Weights of a small GPT-style language model, trained from scratch on English Wikipedia.
Size: 13 layers, width 256, 2 heads of 128, MLP 1024 GELU, vocabulary 2048, 11.3M parameters.
MLP neurons of a small language model. Each row is named by its layer, matrix (up: input weights; down: output weights) and neuron, and shows model dimensions 16-207. Each number is 500 + 50 x the weight over its row's rms, rounded and kept within 0 to 999. Numbers have three digits each.
After each neuron's rows, "fires on" lists the tokens most often at its 100 highest values on Wikipedia text that the model never trained on.

L9.up591:448481367541456451501550521477480540517525567514530477497477568384443556507519471435571461520479565476565539472501546502449497469480465554439636487551560532476547535515469527547563498438456604540424450464491461496627549504606472439483432475520542499470525419545537463376497553464570490471457475557455425521472431567454477507475522524473490474523479490525437579513547551591530337461541492484475392468476530478490585494525433524485485472527469541514524500522519454512460582573530501547518516576473482436496344542482484501557580595508526472463545559547380486446417470571558536488
L9.down591:496531483537476524557504486518439458500482552470531512517520421450415406549478471519478531454607406492524482463420495539491500505654455584611552511495463532614486474565557425481436434523536588413530571518567544465437448553537437517447515501551510532463481487467513485467535515493469518653497550523540482495507410539508508561489491410480475485607523603538469459488486540515453508526563462515484505503518546575425503386425428422500439606588499572427454473513455495546439501591445540519462441520540591471518410517442457503495495420519491556428500464565467491607596491546506492536
fires on: "as", " R", " L", " H", "^{", " "

L9.up109:474374459537491599443472476536534501473494527521523503437466484519437464534527512593441412451531488462433598474538529528472488533491489489497494425563531437543486589454558476488392567484423433528420560530629465561485523565544522547463577537515535510480540516507440454539507452475512474462475512541472460545556483449589606447577593461433481494446470539520492507499481555517611402385592478597436545564413527450494460494497481502494434514462452590518521471519467500511465479507451555433498486467512435469461541551459582617458515544512469504558552472463496494572546478391506473431
L9.down109:506586525471528462561557546432541544477537498499468474501517502497579525480423467518449503483518496429588417434476395443499583493466536475582564460545540521551451392560567478471595469452427572513543431624509465525506537539544498408584523521452523486522506478441486563498456398476501491358453524432517512425479502475490419540532525497476403481475539373569526517492544516544487558599496531510473430483596516585535540488501454552510530552442479437527420572409490522499477634515554399464476507521500525572388457526444535492506496409504508577417588458453463565500453520546524444563
fires on: " a", " with", " under", "ut", "-", "ored"

L9.up470:443495470496516525543566560519486490532441628510484561548432496554468476422452452531448504507519439407515515448517567490480428509514505558458516444475452508560444468517479454475585566459581542497418542568478414525477450495531581513500529518505507609490376590469529493548561454516539556482557469538469449523555489428477431415564446525543386477602477485549519509490460435542504449491452558504478515469437548443553424491475567548522496583504415480462449460527447521518540403486538549544535498519506400564469537449520601455545557536463467504521454425524441536526540501489549569396
L9.down470:561460497572610499553451549488462497554469462405479450495546509564499570587509504507484563549487514523581508449497371469411491438482554484520494465583528534524571463476611511489425444454535493430402515414568538554517537562441431532432493510566468492483541448558434520445518549526515491424513548538554527555514464545474477566608456427462610494426500436384485491505567541529487499503535474481457480471513530598492467465543448579529460479420491448547565522415532573479523561470360537531490498605504538554506430470468499423535509483501531401514484427460520465512459558399505502534
fires on: ".", " M", " N", " to", " of", " called"

L7.up297:511519501495534477330558482494486523463487582538531508416412445541528524537399423492557490453439548505539505580499608445470372435522445505534545527491442483557530563438442528540493533452429479445473590525451515561572556431457573505514479412580529498475429473513456520564571544484486528541464574516489426538524449528490504522512474523466400474565570500523515479467507505532579529513557537434421463516475557539511509500535575444520480517479546547419366507569473485469516429486466507390528471485506528488487518513486471531570503520576452516560390473482456433444495569468508471513
L7.down297:442520416533558502443402616448546593512461453496500558454464523445381412543557523458449581496498425527437510549604475538450531509560585438578494533449432495477460551490567556612463494527481392536468530451502491473428478470513560461420505488524553513556467452469458592528498557577437465498438529476492412483497511600513458526462515473427543491475541522514452637579447513416498491429509476530543478509528537463494435574551603554508514498503532554466428508524410499488503473535571507493566426533556453474490529499506467474496484509576416460422537468510477463502563482379490486511
fires on: "s", "es", "e", "N", "ide", "ers"

L10.up146:491459485404605551521426513465414461503433514456462415466488474537485525559461476502542500494505507470457587486568527455531475485457445457475500462487530449509479476553533465531480515594574590479447467468608475427515495486496519416448471605481485532381522461494533598387520569520434502564501415497438427549482606552454544483548457489514494463492430512474498607502503489504470510555550529557462488406524479536525499455556500509535454546516466579468538492421528489565430518464472443499448457554510511478494565529447526529584578400492542583523421480480471477543512444564593534581
L10.down146:484560575397508439528527502508503558423559499497539443607495409506455554532376449485509548533475438509460556426465484545422479558555527508543533425411437467529465523498537531545488451468477447459528460579437513603449611383550524534441574473468537504501442527585439520591566481443551508488433529479465457566536533535517503609566516498491454536506570519520486445565458379521510511445487501565474476453594496479493494525545604488561492463492466518521468507486471529450416508566553595486544578372449520485503462486562507472488444506446493576462453577516591548426502451498491449518
fires on: ",", " Re", "',", ":", "."

L7.up654:444536462456460393540479529548439522494471511510512516571483506511446523524501453517488545429539456394404541494516523481517464522422521429497424499550549513540524552463558479468343537518492557469438499528474432519509511514656521492441440485493505522440508511446542494522497483503539437493483456515435530579478478599496502551460454510540448558518463605408500394469533498536607497532489409526447579507366444460556546545535565524500508496427479606483515488525477525523533444538519505441519499418432517579488472516548495438443622622537509553535478496474461494608492478534488591434
L7.down654:499442476544663514539563507492541493537563508461617530427542506559605495480425525477430519536467535436555462441504495519503523575587515401518462528458490504565579456546503562518503481491541509420569561416426480592532444521483486498563502519520429507501557521452451526450461601580567534487533407497516483329477548445434504389555490405517522487546499459450513553538535539459462526478443467487518530508500533579469451480504468594486467550529490448484468536404508523463522524427537510603481434585476546414616513563471494511472473431396525517497513484479508559432498499412546566521
fires on: " of", "a", ".", ")", ";", "m"

L8.up1013:452468537484545556535459486443346493491502503553478526441498554441485560564535508563498528548474465435496573428497618480541460528517446455483545379403521475585412432407488433478506527528510563464485494480525571497576641499541484484471510572448528484504515475580404529422510429534538490478446449507372476463515490453583469481476555557408538539469417516503459553503526416490481563521576525492484548514497406516513451505576438496496497545479575536541563458557564458461470610397492579532546473434561568438473535504492571512546495496490523455578504552561480514587513541560543410505
L8.down1013:523473485495528401465473442508486499457562449496498490514528416449436511499412421448549600504553488519518581527513507449549410567512552527457515433441517525435462476557477461490537472511613499545572416555503560574513575453423517492573564519503498544476445455503513444454542531545531484454558484504540533524504480506489520565621448532562371461508442485452445523474367498531526603543507469480495467493480506386365429524430547466601460496541540471452492464470481555483532567524473499541471452478374455551531557525511572469491430435540475489432547594510528561470441503434497472522
fires on: ",", " and"

L6.up202:444488547495530509446499514539615522591483542649553499595531442520530527601451531546479438420512507425505477479414511497499455459480501545534566536461495442478495486552493516479587475549509505526579477524578426488518507491494493451491473487515513487445539553552488555529586483389516451588432558504449484514513436555606557517504448594488450544488518534527530488432475420492538490572533431486380496523464503566470520553520601531527494505517513494460467497502485473551509395467542514407507431495554538576485487466621465580579531482412438440453368459503577551481500427477465534508
L6.down202:515548456619468509448555477523432610462418444430554472497455510475530488524582568513528509515588508439436542478453462582440449498501544447546461471620488400469528494546481550588514452578514448465498529535437507474505486532471492406537495459562519526449545495495543610465528499613468339477514498509464446510492488560534495497522476559503508536537458485340516464461490562486518546405474487566514447513398504531489474596446490553497562476512501386567425507412425562509564555545445508500592407510475556504485459486484540526479584475571455487460545497537511406438523426545471509595
fires on: "ed", " l", "le", "s", "e"

L9.up601:473488451480501510491586532405520518481488566481491539423555471423491523546587545546447461564528514524507401574494495489459586500480443396489408422489428473542460551522439470555524364532481516505452469398477482398464501482519486473474366535569525609514430427551523462464572542463455447463519499525487478560469442455486509531495394477502439458505522611456485512531486487464571492466540556646442580512518421411425552501453478515424538653520589480520487522533560507521466443453519598515477515522523515535495486517497481583537536486500536504473541593575536580556518399501491626533
L9.down601:440529547469454483581491507458460549499471538483532409481547433441486498423487485467516582450507504436467552529432504535499481525504456536526448496510486589556466536578560517447518490522468524491507563477467471570582526513612528608471524481521489448590473523608488459483438538523477563479487515502502501480576439439555502503421414496406454501636549507457500507625500543504498486581398516479413573585430470529458472545564420405493495497583408579448495553461550517482626572481465403533552494471548422520458553445439478461443508517515504514487584476514509465505513442476485412544
fires on: " r", " Sh", " sh", " R", " h", "h"

L7.up36:441485501443507482483465459543509471559468454436485491547550466429510589593580487510514484525583495555490436460509584514483553560514509437490453410421495515530418436553511483516522533574549448529456516565528455529472576518546548563509566516501567473438459548452510472415527493514509518464435467455528545388503520478457529306512423488525553495448429469481490591557520422493543472494566375516446557573460458478557452540519471518528541569546509525419605452527514507472486467491474485446515517440479518441468533439553487470510526602585444455554504525550455558598502375527483498520
L7.down36:497567456508607436514480561497632474469528535553428470479495517517496434513437442503475504518505499555472542495440463483523450573474474581534455518476460455545540520463478436484494458476521527481450459402480462530538477475496553547408416438435505552521574437468503485511486553604504435549607494536461577533526510539490396605580581463519378454478467498480498494504462474566505511543539560468437481506459433482449467404555467535458486472444548545538424576472415603528550610482502483463468544567536484580462523512504511513460405466470468558533545557545511507467458503459493451408
fires on: " and", ",", "."

L10.up578:503597422425571438511432572464496527488463570459380558437441531492524515627510461524499526490584586464605494491496515500496564474549505441522557437485462447545490443507482448407463426528527452516521468503507486598524529442548560432504523507515522543557564472558513514505461535515513532502417516367493494544510507465577562461596466508547601553450447544504479525479503423583419565590544440532550492462505394449473522549555443564619448569439485513470565408477526549500525519443419464386488441523480521461493564510478549547480530487496577475485459566441464513452512407522511539354
L10.down578:503489507455519387540515426477500474540507466542508470477434443444488513505477520604506454578481423508458514479558553486438482561531500387480546515493506491507473451521477463498544446525540533600585456552477603471423538426488527376520551454506493533448550585511479445557549525524498552443487489605420475509544425487499620650528486484564387556486488483518482418514422422496531583516518414496492397383556489541448516569538488579508559466480493572436513326393471473512551560499539416449439441473424460507485609532467532481519567450480606463520485522507544518462506527448518450559
fires on: ",", "),", ")", "\",", "\""

L9.up702:371504460581527524559500452459492488476462543507419514497499498487492438488550475522560450445446529541522523454459475480500568475529420481554534479457423454451474542451476542494477540508576460466518489493463492510445561636495487418430502617589489540528483558535452549404527539390558526547498504417555537492465477493471549440552514508467454378497497558500475412538499518554381453392526494481458581524533446519463546538535487571551568541486487499464526552535629553583465467422571542482449519504525517503409502510529493500454525544444455506405519548521566487441545368507553486534
L9.down702:472441486503510540463452572516503566502472521473513437431456494481538442486532545521470472544547421456519479548488496546495534586451491507389505494516531503490483557541521566568543515437461513503503413467506537483462531441540439393480501498464487604505452509478464618407509449478552643561480587608488425525523526525438482447398524589423449476446479519480497397514543477485468486478564545389494427532557518514403558493498456492570511603565499497409557423446541459560582432420449572485484450503437578548535460564473431506516562553512498571456629472494507538499506580448559643466
fires on: " R", " r", "R", "′"

L8.up488:428441462450452552492425494430558590481445505651485547456459551390519461558497493606515446502501470489525459522418571441606510529605447503514515426504472454508514383516513479513544613580491600442508457509547481445516516436568471452573598554402476511483569483452495499553544520472484490434441518508504507469534491494453531413508478489499513527465376486599555600543450511469435538456438511450502431463520430463501518479589508420536499514559543488479597410619506594475466564480500516527491470420551533503445454534558505544553502516386557541567557471465507532522491463500486596547
L8.down488:506536522381470439573572525394482489511476509471491575484491453456550479492509544503447459433537551552503569460584526458460447434541524503512536415497476432506478427527637520562531399509535472499470467530510449438499458449509534530540561556583532535495456486471524435538513492503525561430476574566474405457484547589574451487568525456493437472452506533447462437518518418388442556560483479499449519479517519453430450489515523495515550552472550592488545320417444520512577566481517544504468453471444470542580501500518413553452439551390498495564521407480559518471491545496382449449
fires on: ",", ":", " v"

L3.up408:501532599453446548423542587472534501496504469516555447451494485468618524496513461509562553326475349468472392518462517546462474482443406472584453445521536485506516483532548458468452533503466456517513499443528491569476505531533627472463536511463571519546497509510456412488474535385558561504528423589423617503488517506560512506482482478479448501552579538417470548558452489526555513402513448486364507448546544578446555517490567557494491330517481527517464479425519451525563486407425476415522481504469469477442561513558458498497447478462504431409510470458478447533498493537484492496
L3.down408:469485479527550534494503574552452530490437500625500492495478430558570484492408529543580423554414467542536579504562561470473521517547512475542500399545582427471600556470398542509516552396509484553552420592523479477484535473562539479568401474482520440452546579573509486603535487575401392423509514455526435412495485476498472445504542527446530511461498482508547447501500516462488529499449453444591425480477517455547535501495518534490508532545526382589450510453466548444505543613659524552498469450468561555487581489425460585554530475508506503557502493593560472450473520466452456548
fires on: "t", "e", "ed", " been", "g", "s"

L6.up149:464494562540550501441529567431527618472517490577499500407574511490498464547421406508610502504590496589560374503546568501496586482480458520430501460531458530432457501443405527438584493442473499553485477490539519506623529531620452426494486585501449487507503548525499523442417553432556516506590494423481429558459485406493362439461461507517525457462612592587523519497482441444485394484530419450527488474363504468567473449522482550463494552610570494443536549507470447472491514459472555557503501443546538512397486471477501553465531539494539537525476611534577489448500435467539592479
L6.down149:420569439498517471422573505543479604481519528461454507460480531384539524571547480466486483449517487403443435412445535553588586586592444431455476495489461544476503423393496437484495549410469498518522514526436536465517526465564456572473475524524518606528489517411376569436487468480498579636506555523465521614585515527414519470486448499554458556592570447493494470487527419513595460473510467458468531438490533490412493523504467397453493460537426487509546544507543530577489475507500515506462535597464441536489500536438513523448539500485461487475513488512411385569505450448531458455
fires on: "al", " R", " r", "as", "ar"